From a checkpoint of a small transformer trained on Wikipedia.
Size: MLP 640 GELU, vocabulary 8192, 18.4M parameters.
Training: a variant of Adam for these matrices, 4224 steps.
MLP neurons of a small language model. Each row is named by its layer, matrix (up: input weights; down: output weights) and neuron, and shows model dimensions 128-255. Each number is 128 + 32 x the weight over its row's rms, rounded and kept within 0 to 255. Numbers have three digits each.
Before each neuron's rows, "fires on" lists the tokens most often at its 100 highest values on Wikipedia text that the model never trained on.

fires on: ".", " Lin", " June"
L2.up625:118181135130137109175164138166170150176140123078145163073103141137134114100117122134094051112104182073119153073086151120083111129152163151131134163188097213151079089125075159150108089100128157134104089216145111144161166147129174111127118068115169134167137110169117122114181146116188101108129081151078204119135160181071090148134135164089136108088162124192136102088124129163131110133145
L2.down625:144111142125125154076091156144126143129122078152124139109115157071113063162167097080076119113045103134189139176160127085114224151123088137068111088160179126101145167118134086108181134158138164095104146082182083098140134124190083162101125187126125126097118137102131143136097141120061085124125171167110070150077156128121139176141093157136065152192111144177089177096136155137151036179125

fires on: " g", " re", " w", " bass", "′", " °"
L2.up403:111162119131177095122135110117154105187112112132093170119149154143189061108105116099106114178163178076154085131168114162079148109134167157176054165080082128121110151117138074186092148071101150156107081180117066106097084056181113180117194135109133082065093184103082113123139104089163139137161119135071121115139142161091139192127114102142051178191123115116122136129139090104113147128065
L2.down403:164149132097123130121130150160101151090117115122141100141160119111146129113085114134156149122119120129133120145124103126089103101100161128139071064103120082150152163084131172060120182108129126094145172094147136154132110154087141031156123094128119167130105078162099085079157125148104103110072143126213111104119109171145119139122120149046121085076152184124145121126113167122149174143127

fires on: "-", "."
L2.up545:100119144158166082156175148157142201093130182085103133105136162144141107044154116122108099074149215129162117110151130120131114134149082169117100119173122165107140144142118073148101089151121101104050165119168124151158083119099103145091143113193145112197161096153103122164163131129168151078104079104106134091118131098055151097117125151105134148119151154123085117091121132125091155108137
L2.down545:150158126104126119082107132109123110152107032122179142186085177087138130163135121163164071154098062084107141114129127092092142091098110098144158144146159177123104150106111114146109140156193154117150127164108128137100183075154138165101131172092097134086101142098143116088098112089063137141157204174106126122159152114144086156108128091111089103222071124144160181140095117106196089141105

fires on: ".", " |", "\n", "%", " ±"
L8.up74:134083079060122123136124117179124116104124166117103156212128122125098091078087081123133161122126153117072182100134101155125202154155126166144097134099120188135116145123147136092100176084121100071170088084107107172101100135131109116124152150155151186094144097111119136143115083082115100084136139177148142107159162177137217179150086138117130132180178098107163145127100130085121136140200
L8.down74:106164168197160129122159156093147166130112146118160086069121108141151168113176144128115093173074139175193104124142165130135115060112142092102101120152127057129177100094097091109135058129127121166098181116176127131126128092108079122137129097120086083117117160136135149123126156169165122166153138141078109124080072084128123104107155106135133114067131149152146196131167119192135142128119

fires on: ".", "|", "vo"
L11.up150:109067093141171095160170111087205129178138081154130164117154084118121076085197108135094115135110127146147134092154113071171119090099107113182139166143096114095134083128087098147108117080070083158114114045149082131119156115176095134102185120160107122079106170121083162121118136149159158166126160140089113133138121122161144123142090089234076113122168133085215100157168124122073126164067
L11.down150:160117094109101159130117144147096106129144061112125117082151110106144136135138099116183104128134161123039130147070088130176116159099125154130117106149083180134121167187135089121150106141174136143163131119126131174119162144144170169135109068180123119143101140138175116169135077103105179153125075099138123104111161103190159128166112132208136148187150070176145129167095140109201128088165

fires on: "–", "ed", "tle", ".", "des", "ing"
L5.up270:198127148112117095177099150168156122146121113137102120155142138124135099161027132129034105134181184133119120084083182156098137159168139113140131176185086218155064099065127150185063190158135129123103146153096145145163171138165147126134108114142099134167163160109098154156161148086140145101155075134145119168101160149097143179126088085170126125106175157144171113091097155104109132112127
L5.down270:120136120101178103086101162085073101116166095145169110137095114141125124131166170120172133147067084158137130144135099125173122117066101139176112114120108077122165124168149129060162177092107093117181103155106087072072125142138072111122144178134193149090114091159115159123136113109152033142171151074099153137144108126162148152169187082067105157067114101145109135150139110183119143116136

fires on: " lead", " You", "orm", "rem", " battle", " Him"
L2.up352:097078142191156165099080161108122078159094125147187130149166127137164124159142126084193113105120174127116102170120080112093132106168192108178115081187071098088148102132131134154119125103090178135125095150084168097113094084133121148129127122058078108132150143115109092142106149137212092151091154105156099097142126203141102107070190185186191173176142073120134175090127137166118132162089
L2.down352:165153069124108128175144078141104146082174166139150067106098129100066161127118167186084143164187041116110129115082164139160134204097115134163113092095157125131161137083122098160119185104192130143099057050165075101103117160147144090123063149175182049105115086140155127114199101144065166109200110141156101139148168102159124100120110131099132099133137172143167105115110128109112098102108

fires on: "-", "–", "us", "."
L11.up198:155129144138150072103055136115183154114120100112182100163157108163141151169155166019089133129120192137172109091162165131184101114086158112156152140096192129096123169079157167166112112127119119158082115182181161162141085101153156171057103136134106131160163099194100095144089125147135098122122105092071176137088145123096090133116148173105167094146158113101142125078137154122151149159166
L11.down198:120123088144073152113156134175167150105151092115118106205169094123138080084115083163131108110154144118111145127170135167146115090121121217038095120132122076123115101094113158100121108175108149114114130109143159112134109188089109118116125161136087076171123181112101123117128097142049110094073175152075111089116108146127127139146147177106141182113113109137193129097083140165121164150157

fires on: ".", "\n\n", " over"
L7.up44:077150077083123104147142136140121098141113142134110102099196118108115108096169081109141113119190120131102152116056178185151167113178159163124118166139078110189070113149195145153122117089120156135103080143138141147092067104173115127113133075104061136113101082160123089089125103069146110143145097111150177082133140173191176173156111146171140164096127112149211063123175126161134164129166
L7.down44:141132199088151117167087129131133205137096111131177094113099179105122143133087121142127094162068095167123113168169129082153141133139089071052127105124165169145141105095124122142123134159159143069143132111165126106146129120140102071102137185119165121126123120141126070198116137184151157094138175160115160084148143132086110099061165122178138137158156160084141162110111144128144083111129

fires on: "t", "w", "n", "=", "h", "f"
L7.up531:146100098114156122179096169116094129145148093203129130126158070141146131127090191103123075101119137172103110127103115137114064089120166148128173178177142130091120149090143152133062123147141143082135124122085133105119099130182148153120137083159133160097130097103161113153107140076147122114140129069132109183133128186168107161097118120072120070153122083119144187119171158124176130185159
L7.down531:128155152160138056135151147123108112173113125127113138160149130102117183159133101112117154124141142091118110119138136101153186093170182030124104092108140079134099162119129092111122142137101143187110069137164118146081124147108155159122104187142087073141135191103143103155175061163112165102158130078147139160186089075151173161090170087159150134097112077136169170116137136101139129120143

fires on: "ren", " active", " release", " div"
L2.up508:076154120140128120088077069077097166163122164110055133121097096160161178140146121123154144167112065091146143120116065161120143109087110140124175147188055143156099063133104115154069111158109106107132119143109133120098154149109100165123117096128124127113139174102118148084130140155147151083125084093145200099108149178123101162057172117091092121134113158181114157056149104093153124140135
L2.down508:202152156151102099130117145202142090090152168158152125111052096133078127154155124123133122115124197128071117132119117121130137153190129150126182119083120067154152136100124062114196093070131141102131170112194125128118109129091114134150118188119164096130151065111119142097151184086148119174120152131098087163085128142085137145112148158071146167171174091107131158153106136137103124163188

fires on: "  ", ","
L13.up622:131119114189098168121131164167154158177108142142167217158130079144089121178181058090188090162113126105092115134126099148160149080145149142145115105134084170142084113135153089141122114100108155136141089150117143135060133077068121085151150151097208092145169112133149096130156085099109104128144191129122118130155092088202165178183136090153135118128150117156163164119082154101136130112114
L13.down622:118140154163079110145078121087069155102131126117144115144109139059131163062104131077084142096147176153136119094125163106153150127159152111127113121129145129084198118117168144143149138101189131172133144105157084147114152092150162118060071180143120107160086124134111138175150104138197219140111151166117171123158216118083035114100123141122128122075123148110133143080127095181111098149142

fires on: "n", "g", "iling", "il", "ai"
L8.up444:037071145189139107081090097133082105166131144073102095150124194100157134164137105079140100052103120144161153123116138186108122132088120239108097118134089100107051132160131081165106091181077156109121154149151171119084120164158192125103197082101119126129166137126066098103166107120150141146126169140094079118158121157187196109057108192171101139150182121103101116089150114140145142166127
L8.down444:126131182140197076090120114119116136164124129207107140157110099143100164103147179145166126103072113125112085167116142165127211121114156088188063112072116074154138103123112113115149158117055081127135098111089175152110127107124162144215070109169098130129124141064108039106119116160116115141123125168122163141113114090181083171136108172092138138142183152123142169070124098167135100079119

fires on: ".", "|", "\n", " |"
L7.up97:129038075132157137164092110158125116131121115117077102136146154092124089178123089090128158078095094081157159096115152170115165172180105145089120144127132106199189108180115172104131148125152118141132125169160116161132102113141112118122108180086109127157162170119140061111148148163116131184141148092076116146101166090157127103078135172170145166099106187162146162115136134116140165168140
L7.down97:141179135130122107105137150135109117122145155160120052134104162133094159126163180143078050182083144182122110144133146132142114091121120115077127117134142101096120127134149127136114121131167132165192140150109180103179123103125169118132131131123078123119086108150121124068148150138168137107101087123068159051130115143111151149142130140158097108091120114105117131099193136119127122113147

fires on: " He", "=", ",", ".", " but"
L6.up121:140078105119103132154137075151104118121105144093143062163133111160150145093197155192133113111111135141123178107068161125189134184181148119134102143162052127181133069147099138086094167132108130126121086128150115128120068156144149181100151127184132120107206069176065098124104154106195153180103175089105109182120156130152169166055108138149090097112124139140146127099185084108146163141165
L6.down121:060155167194130124058111155163166122167129106108126145129105146101158123110093162125142099155052133081124099096236099180173135072110158113116161105113170127124134108075159105235163108171141101128146176189139140126141117089109132126145084150096092139153116138117106138097171087142103082201123154090086149114139178110095106114147157187121151144120157174105139165145084172151129087139080

fires on: ".", " Club", "age", " Movement", "ration"
L3.up468:157164130121151081120099123121131110168140072128151184078132125094141128104032135141097153122144162123152088085104118110084091146149122155092151127133120182099078127138082188163139149134102087135118117144120124119103152129118144112118088107093169104143170151097112135112102128092141110120090132175167164146141169120114115153132092121112088126129116093198129145140138093160107156116183
L3.down468:188089113168123190157108157135111174115104146127056071163079098107182111156118133080150219085082142110118123164193154118161108078119132086080099102149150060125135153076120101112167170145144143103105133112153163116060088108158135160114161148164148108159090084106177168147164122122119113118142123083134088126094131120091120124134121159189124157107152130085146165109111116065114061180109

fires on: "-", " de", "=", " al"
L13.up600:143107107130170134150120132172157103122148126129115116114163115135140152094168079088105054087169149090126187110158195127133121116202113090197122140137134160155165137115180127184081083168105201127158095119149133158089123177142141143145151112084181135121147126164140109133141089070086070229151142058090115131102103114152120100070180135142067131105136172085130198129088176150181178092144
L13.down600:170156095166139130098148083109152147190112177081176070199120100184166169182073179087130142184124130098143134078153115166087119121095146138176138117123134106105154127159135119140167068081140181115070115105179155129104109166133106161138125152171143130138120147111147165101112087094141168119111136185172152105159129099149149101155147126085137078078118109168097156164136110087188131129118

fires on: ".", "ter", "ual", "|", "ient", "el"
L5.up612:114116127080151138144164098152145119122151085114157073127134118109166123217103108146180129134146120150145167107136127150138113133116113124157129141106100186125122081157114153181130093170121135089074120079149078131056117106137093189152174148095156163116142154094149146156063109088124200181124106134116090164136057110158185101069127096131137158160123139119092116127151138130114138072131
L5.down612:152159138186097130161149191142163175152102128106113123131139142159140154129153147167099126115120097098114137104120076107090093146139094138092145110097121056114152210186108129110128074150097134179185117190102144089132069129193117055192113141135118142121085086136152154112221090191129179138062181140126160124068146097174116096094075145122195104111116107081135159125162108159137117131131

fires on: " way", " Mor", "iji", "rah", " computer"
L3.up229:139114162114219093107079169141142129134111092136095093123092144116097074084108106126176169062176165149108102130145201135113116164146218163121066160125103188105169141095106144154135099146031135166133150134076129169138203099204100174099173186158159091097123135093149111110116109126176137119084139115121133153150106132140140148134177152140117082139097059068156134143090104132114150108096
L3.down229:114134157110087176154144121087125108144098129171151134131184112142062161151132136140117077181094097092159177191098153110191125105150050133122167064111131073155115105179130093060114109076187123092119123089192113144109058162098148097086157122126075179142136148132093142114116170219147163130152150120082112174103175114130135120091157179133130154171174205177091089163100146122125104128121

fires on: "ss", "|", "ut", "t", "r", " Height"
L6.up505:116126090092170104110149119123172138166110158162101141167154182146109135159202146147129137113157142116132078139137165098124064156195148119128069137163107098131172130106154146185091098068131110097127093172134110151158078097119180173108162089107156123170130051152038146114135169118135141192150114164121144100122204120151090122070121161092150106129099149138119106112148102121159137046142
L6.down505:119072098123094175155121166133129104113065134091056117130144112129133117130087133129131129156155144132089108095075104143106154138095093123091110131098069164131147150158141194113110150138100109076092060124148136140138143124161147117196102149109150193091202127114162165145115082136143121098093104087113108091111115157125188138177129125141102114144164111133216176122112096078061137167136

fires on: "ine", " te", "Te", "year", "19"
L2.up460:062131119115189129124141139108142131109163135133040120169085085169134184146124151036098086117102122150170124101082109155186111128158183144138150076177117197167133097135133112145088100145076124131105127182177143101128156136134125135084157102106178131120162208076056146130126082123181150101106109097125120132133156142104110111082072129108123125126107091163135125035147112117129107092112
L2.down460:135139190138052104085110101112092121068125137125155192148017106070090094135122094189141164146099145123096143120136150174148071148135091138126161146197149044150124135127121109087115134055176123152132125142160108138122100149105138130140123122132163136173125078146179150050105140098149079166138165101127102108102128145114126162132125120111159135205145165150115095182130172031140127159157

fires on: "t", "y", "n", "l", " for", " UTC"
L8.up233:108076119098131090150108142150102179146091110126126154143171078149174114115126167203072119109155150111139180175165099121140077104206086133150170171174185102105134079115143115134095117103157147143129097140121111109165093134161138219086187092141134109118135072083092082145088150085111120166119111160128156160106159119091127112057000148169102113159109118082141095110140099138110153121119
L8.down233:156177190079104063107161121122153120113132123104103139132136163103172138134153102129186168152145126138132101159057149141116112127128176109103120143151117117150061109145194115074132093096135155128082131171130122138085148145127145170103026144143113141165130158142103109096112174117113166116134087090153065123135116133122137142184153125104183112122116159129062155136162181082096110112187

fires on: " also", " 2020", " Time", " still"
L3.up80:101090096090144131137157132147100073143157097159108175152136142079128181127138112085070146122087169113197137133141119068172082138161088102127101077133092135117109164110094171120114148118137185138105133152151088109098209077148154115106115163161115114166117113091127069146097176105154139147091135125123173171098160121102186078166102124158105136202077079090106178151120166133132108125103
L3.down80:123141130180082110092117129097147174079093168161100149117101178188145119165116140116131142119124089161130083127117108121140161095108190068151141187143117139123152173134163102107147086117093045136124174044084173139084061142081145155095128118110107118134157117161074131062151111145109147140166154145163150158117121166138093141138133068102157063082131171134153123100165107119127123129118

fires on: "-", ".", "1", " Yi", " ad"
L3.up347:092165134107139112098135104120175177080136097120162085099197137149105179145167082096119129048105133132130119140109115119128162129149130110127157175132177174082128088103134118156108150087075137111092163200129084131143111112156198143109140125107184108126142115109111114109159147118160129177141137098138187103118136076027104156071155168128124101128155111152135174112153185211129139091140
L3.down347:121158110149174151146142136120159119142109118127123123096039120159108152121087136112153148216086137077157158095181109101106131134126133111140109132111125163125149139093154189097162105162113098110113144099141109116175130142154112163136132104099081137058144149130133159141137079132088200096090097117178103145121190202155150093140137081138129104225076184139103181100146149070145091134123

fires on: " Lin", " every", " either", " Under", "Over", " Ec"
L3.up585:173073129092133093131122151118094104168091091087166117189084153140165132131132097119112105099155176114141137129112144116170135147130126124147113136120125135117122145173144096152117141105112143156112119185105129127121119130098200172129176178146156158142123134127098159141112148126166145127122126129084223139104062138098112141137154177194088162169114092109151128112112131169091072163081
L3.down585:100121170149133115098114128141127196123155148131090114148119072105113100130193121122162111170138153112158153116101106148096138097157092110139120167119126083156118192119157116054156107114157121092120129122134115102136123161109096140187092102113151084132135064133121159059106182103083133147113128156163100170109182114148124118138109112054123168193150122109157131129134113097190165143097

fires on: ".", "\n"
L7.up14:192084175098126141161058107138101092149111073103097136182149070130125146101134183143096092150095112116106140158145178131183089094185126117095118161091074145178094150126090103141153180068127150159117119145145132099106080159208162104087137166106058155148149116143124103171082107194141168168072134128062160112111182182125120116092119165177116129144131100176156151138132119063169162104137
L7.down14:109126119166148063117131118126118112149109125129127107121105126089109158151154097111112140090110153091127118121160123129169109133132156110085121068159139144110140099143143152090127116150207122148100150193123125149140159118088146078108119119117128132142105174102145120069130119173123197139094104139178136139155118107166119144113082144109157138099130128173186167089146120122119107122121

fires on: " (", "=", "ted", "ona", "ata", "ons"
L6.up466:193093125096095134104114107114065101142110110131140125154162087093140132129109150105098100146155165094191155170193167136167214103118084185155152128116144119149160146112100121113062131234090115127095144118137099116074110156131106120166141092082129068139182133156123112103128093105145130111160135081141083159172130118138138072105097169089162145084119117167129216119092125108118100153106
L6.down466:068148110118109094118116178147169136112154105094115130133125153169103157089119111136162088091111135186053126102065158177129078136128132148106089186091101169091131113125124124145160127058105140120127145124106156163133123121141130195085104104120120152129126159141154183112120130146136123119106131143107178113109173106095148093147121114145122148154140176117168000105130147167122157122091

fires on: ".", "\n"
L8.up597:103141114123169125157049190142141103108100081143090114142153075137148146175140116122130135062096128075125144178102148132176155089131068145088107170141122084098148082122065153189131108165138154186131112194078167051118152123202194116046120156095097135152131136145094064111147171161149146169151143066115074124160199140164138106117133166191126115131132173114138161072148191130113140157167
L8.down597:137117124115117135104128124128154130137139142117122126120146090093131134118150119097091091132150099094140162139107120146146120114143112115032106133113109115138122094145122111131170133123173155139144146156132109121138131127169125109125134132101081165122120133123113082120138140137109145159076133115083160092099135130148130120105130182142118160132104168142129119141160120144164151124093

fires on: ".", "ks", "des", "ter", "rant"
L6.up604:097176123198208173049100132097175152126118099102159083107174197117182132149172136147153095111150107103120109125196185113103150141117098160196190144118165141136055145099113089186110134125113134089125169166108139117119123112109117157123143122141177125101125143127148095116104143122132142072089112096107104117114117104127177091055107121173191183195173150132107096098140147110080156032147
L6.down604:114125100153107073104147145153153074110119207142119151133125069149138154055126193117109130131079150197153116133131126143132151145167153086162141135107159132104100130054153126087152111140135154188166161172103146060050155117155163089134106116148075116100129201161078132083111132116099112191151134184108111162107157115105067172132167114132075080068106142117088142150104139112149109137188

fires on: "."
L7.up49:092074092133103126164119159125186109133100117074109126107187126156144102128174123113077135063134142125133116138057168132181084125143191137109114123145125121157111087142163135137102122162151171179163084142170119166098148125161134100089120106118105174158142097199090066158079140113171157122082107089108152123091156160138139147111134147200134144126129117204165111084123214086177172154123
L7.down49:144118161113124145136129136097107173120111095145146158067114145116136120173081123119146108087095100127129106163113158103172132110121123124088144097150186128125105112125149150131156133163150095137176103148114144080075150129175099062166147129093108110141149128174141048161070126130161162170100145118112147110157107116137122111125145122149145084151126125144109122147073144136175126122153

fires on: ":", ".", " 5", " 4", " History", "\n\n"
L6.up63:148159092117124080107061133134171022197143125089066113160187152112120140123155141164079109115125125157112117161107144156137160109219170168116147123098149066156091068106163153194176098141156135184150117178145142088112111182182160112141144098104134151111097153143131106114108118143153168130131161111093096130135136158139208201144116135151075133128114145162135108074185142117137159187140
L6.down63:172058155158151109111054108024108155128108193159062156144139170138155090113151102082139126120159114132140107124127122089155125122081134130160187145146114143126118134161145159167119080061196171139145060147143162142129114163108149076138128154088130165105105081128173098097079052091104087129165145174090162135110084125149118072151129074102132117158157165102136114170089124137173136134096

fires on: " o", "O", "so", "no", "ta"
L7.up268:151091105115137137179094163109153066140119114200101130123105158202116103148185149072131102121131146092082169133109131200147107133166117067137168149162140122169140134166184115151106104079119170160117080146134105105114058127091127175118115122169141176102099098096088134138125065104162090223113139110110108106173094095132150146096172112118096140126075124132187143148137116168155149138051
L7.down268:110139137136130171117143110090100132119116155104136115140136057093105125102093129109166139099115104166138077085119150161172170180114118197070122108166208163156080148088152136075167094145157122093185128115138153125168127130104079153132146136098117035136169207174139147089136123106125104104153146125111145104095139164164109147132103141122166143082157076142142150123157177066140175154130

fires on: ".", ","
L13.up63:137075166151172049138111157106143051109138104154093117091112116141107091114122090049095167133095142137122136123183093128223181097149126092118121103191069138151129143139124090192064134104080083195114144174112163173119183131163190117104139186163112146114083139085099140147167095124146110108138141165125119153139074126188118145111110151118075111083154110090116114109153191131113105085166
L13.down63:086083091153135112095108154133149091128107112133102146158138116157138119147134124147186123137123199083097167082180131158063164098154075127115130118111164139106160115094198136093129128147105139117122164148125081118078076116145110133123113155190131123095086124112102157095103166138125174175111150124092181185146093137161203119123161184133145116077074144120153131098099065213148138128088

fires on: ".", " Ph", "oph", "ae", " visual", "aph"
L3.up425:108147138099117063094117151153175150178199090129113102104146131142101134134141167126105086086120084158094108212107121099169135138130176190150162126130095153150150097097139119126139110171087093116126115189163102094143129109212118173135102089177155119170188170132099103141069160086149110096101125165111163105137143131056148178114155167093099125089151142113147135103088117182097094104186
L3.down425:131159154126151156122146184156122087163089139158092120174115124083191100140158066133067137101108159151146146125216175185151152159172102107084094138120160148096110179109110167164153096152161138175117147169129112141105142033064127101056124125084141079124127104132163155155084092118110083118174128094169123120139094107157125081129140058139089139164151176163108153095157142121185077185091

fires on: " all", " to", ",", " while", "0", ";"
L5.up35:166112116124143106166103180136154136146113144151151129137135107135101060178154111096144094045077116118097130147084139148185120144142134160138109152159133117116146169179167107092133168118067137129151117163146089169165085132132129143108089108160199154132106151137073189129148124108173133154127121089051145179142168098177155119125122181148127160122103161181130127128161206171120156102089
L5.down35:124189091093161118125113125132110126121143136081104059107137165123196098064077120121119162164158103132147162120166104103087114160187190137113143138111156166140098169098105180149112139116116091152110074044149116134074149188097127104114153163146147097112151089110105142118126142116091169147137118110093106126117120184128098167118152138152091166088111122129086145111089108194107118159147

fires on: "\"", " p", " g", " July", " cm", " album"
L2.up570:086110104109115198077205148120129083113165081174094094173192089055130128089119115137190129122072103147140094109152094115129134162096076094150096117130157175130108167139166126141088221112107146081070118114175152137145195121117137126104159109147128122064131116134099195136124109154140116063096212133093144136125110112127099113122131112188115069141037117150155170109116115145153108115069
L2.down570:131149097165140132147059137126127129096065098075088084127091119168150173140163145148064087096134144135160167118127117114091153063130096052134114120150135131122158129099089165078140084111173054127143137117135166120151134158104146145106142177110158152182148115081103123134152105114093129156222154110125120091077146149136112148147106164126096124197155137127124171127197100099141170136174

fires on: "=", "v", " de", "ce", "a", "una"
L6.up414:137092138160137084131069115149078071093107107174168114162155116106138103108141099086092112086113180108123117086156151094127125143144148086150167153120134156103157114072127152212023149124091137114154148100148187120137172160149173174157138101116120141097142113089136105173153115118131103148108210091089149221140129138069134081077180175131102120103100112106113153145156081129185170166120
L6.down414:100139184125156154075123103113121156124171152126106121166086145195099198157140154163135170102175089150100112136085101129157129090098165110140132192176124118110208140137121118117106145105113141123112064160133045087137154093089121085097150135159163147122137174140086145105121144119158152097133117145122103110119064167128175135159122120111114119140102123146168134114213117120165074135147

fires on: "ge", "lit", "ange", "de", "bit", "ree"
L8.up343:158162116027129136137094137126051098134143141074108161093129180091186135127085144108115132100140187143129153202143134111148117165094103167126142160129099172148155136098135107136123145187145118138088128139123114188079117145137102129105059131176161122167149098110068098155119152134131166051076143094136129142142128114174118144106106182133088125132140113175085157151156150119108124063150
L8.down343:089083152163145141102135180128201083137143084151140083144140058155093104112109127142096109165123072153094136181152099168166104177122132124148076142140151148167196136116159169126150117165159140161163147173088157097145161123057061099090179130170114088145094126178174155146151126081080102186145123084155131122084100208109175123127116138112152182134145043094103111185070099122148150121108

fires on: "s", "=", "sis"
L6.up543:152114115153137079142079124110137140144150135102096048194167119114128117114107109133100126073125112077181168112118105124195143104130080142110141101102137125123176108098107116141143121157132132124099145159121110099178140174123097119138127139147121149130141065051153111152099136175168126144154173108112061090143149169167150090140106164094099098126090189159115182110141148100156076162107
L6.down543:088128077121109148080127169143159117085102134094128141154132095140085183066138159075099128139105179093209132122068108145139126117149159104054129120131087128123183081150083144116174151128116060167141088132165101129161152144105136154141110133132095158134085128150138190060170141117115108110090102110082157122060124154127088119111128133151134142119125113164141117124108084162133089139092

fires on: "|", " /", " |", ")", " cl", " end"
L13.up227:114014089135127115159119135128138159152155065081090147151167139124114119129156122143093140119142113066153194117162140168095132138100118141140075118142137094161156125224181139083154120119076127225107113115132114087132122134071135116110162100109160177114143110104137093124077145074208179150149192118096124118071130169063161134102114099143135177150117115188162098120176142124090101159065
L13.down227:208151113142133164172180106188142141101081175086146128148119134126117112134138116091088134186134162124165110128126150201096096157110162154151092110126118075142132068133115159100146119093125200156144133123149153123167157136121122126099140180135136102131126150097099095141084135070109156107121122141170104095099143155115107114140128122139140104084101170130074094116135127196145103141109

fires on: " as", ":", " form", "–", "uc", " |"
L5.up444:093064113185149076137099157086124126186158161149133123105126123102115109196088136139112130098136107139088125146149113104117111128089155122119123147157037160126143120115115120130135102194138125084121132110132074095128121118187153200074152175097102104129183221092107088071115130143166153103130152085106092094141164082095064115106117193176143140175190130095125193063173171125121093163105
L5.down444:153174081104164107115111146184095143089109160110143085133150066099176067099182093134100214084074150124181170117096077132150178145129141137101085147091127117147192137148115127096137165126118128083112133189095138162086158135101117059108149142144140134116106086167080138142160194131095127113066135165133109129113155110147150126155162070133050117039079066107147093121103136139118166096146

fires on: ".", ","
L13.up98:161114140127143049098112142109174124127101111163187143046184110117138118177124071087175121132155149103157110101090136166182143084142127126129118077127092180161118082144110081095104146129098126148154166100097140122161099105116148130118179113120122165091156142140084149144137144170125127115091156122080084192160133134212149118093084104167116138147120139088171123165146094099117104126131
L13.down98:089094139182138103143145099110102080103165096137162107156143141100137107129123082095117101087105146101158150150132185126182131107120094140127107138161119101068164073153119075114094187123140079103114089136103121130103120105120147135121127134168103227114156100106060083193173178173105092125118153157075094172165116124194165155094125130143128141086120113114111058128107110199121166097108

fires on: "ts", "ion", " brick", " painting"
L2.up271:062144125163160099143157110103112148127120111214184126187097164117105115071176120075139091119112177107145138090110215091135104147112133106127089156101096118132185187135150102144137127106105141123071113158111115176100148129126129139091174110193156121097103133114153077105163150170161114200086189083095166198162184144118076119054094192114124129103151164118137213128107123127126086160062
L2.down271:175111168128112119166132158156140105153171115063053146104128085132111143166089163196080129110150109188137134138096089142081176113152152153156174085192169150133085088164107131100090113178134120120150142108088123092115161086144154139119117176064120138177166145118096150159115096065112171050144042171144112093107081152135157121169112100148132137194137103119100106130181141172159101130138

fires on: " =", "e", "ure", "ion", " or", "one"
L5.up407:090157146142124070149148096101159076102098128128180181141119120141113106188134160117095079122133196152081132153113180163118141142110095169156086145131120144094087126154150103119148088168129193160128110109095139085110153115136184155149152119113113147173129141119155155173095110081110125113146131160141152131067120093171131162136113109168162207192123109168111132120118139169153120184096
L5.down407:157116096108140154118100149142094150147128112170069112120128138106174175120147085130150174119127095170128110119175099076131137127131139120108150101199151150164135139116110122166113132110100106109100155172180117167130066162209088148126068151127159149101103148107087124148164139170149143162117155085148107196152171184129115087134076146077044053059112143080186141152136105062087123082143

fires on: ".", ","
L13.up219:146097101166123027121144133173161105199125124122155192093188112138118082136205071068155149099136118094133118125138138136198115122126133139131055120133052109147098110167145088099095207109048118159109107146096092147123124096120139122099168090114136125117186077141037181123092121159127176143105147136107139142134122128194140082130131105069100149129141125084121119159118143105103129160181
L13.down219:126075149106084150154120133145133097064142106088166123151165118146094138099068134107133144074170187081153121048119141161191144132130116164185091090145117149140104100142150105110177161112132156168095103105137131160071113167153125156085113096145134100150113139087087098146128081157112192125121150125151131114152129138169130116113137116133141128065075139105118154136122129148161130099164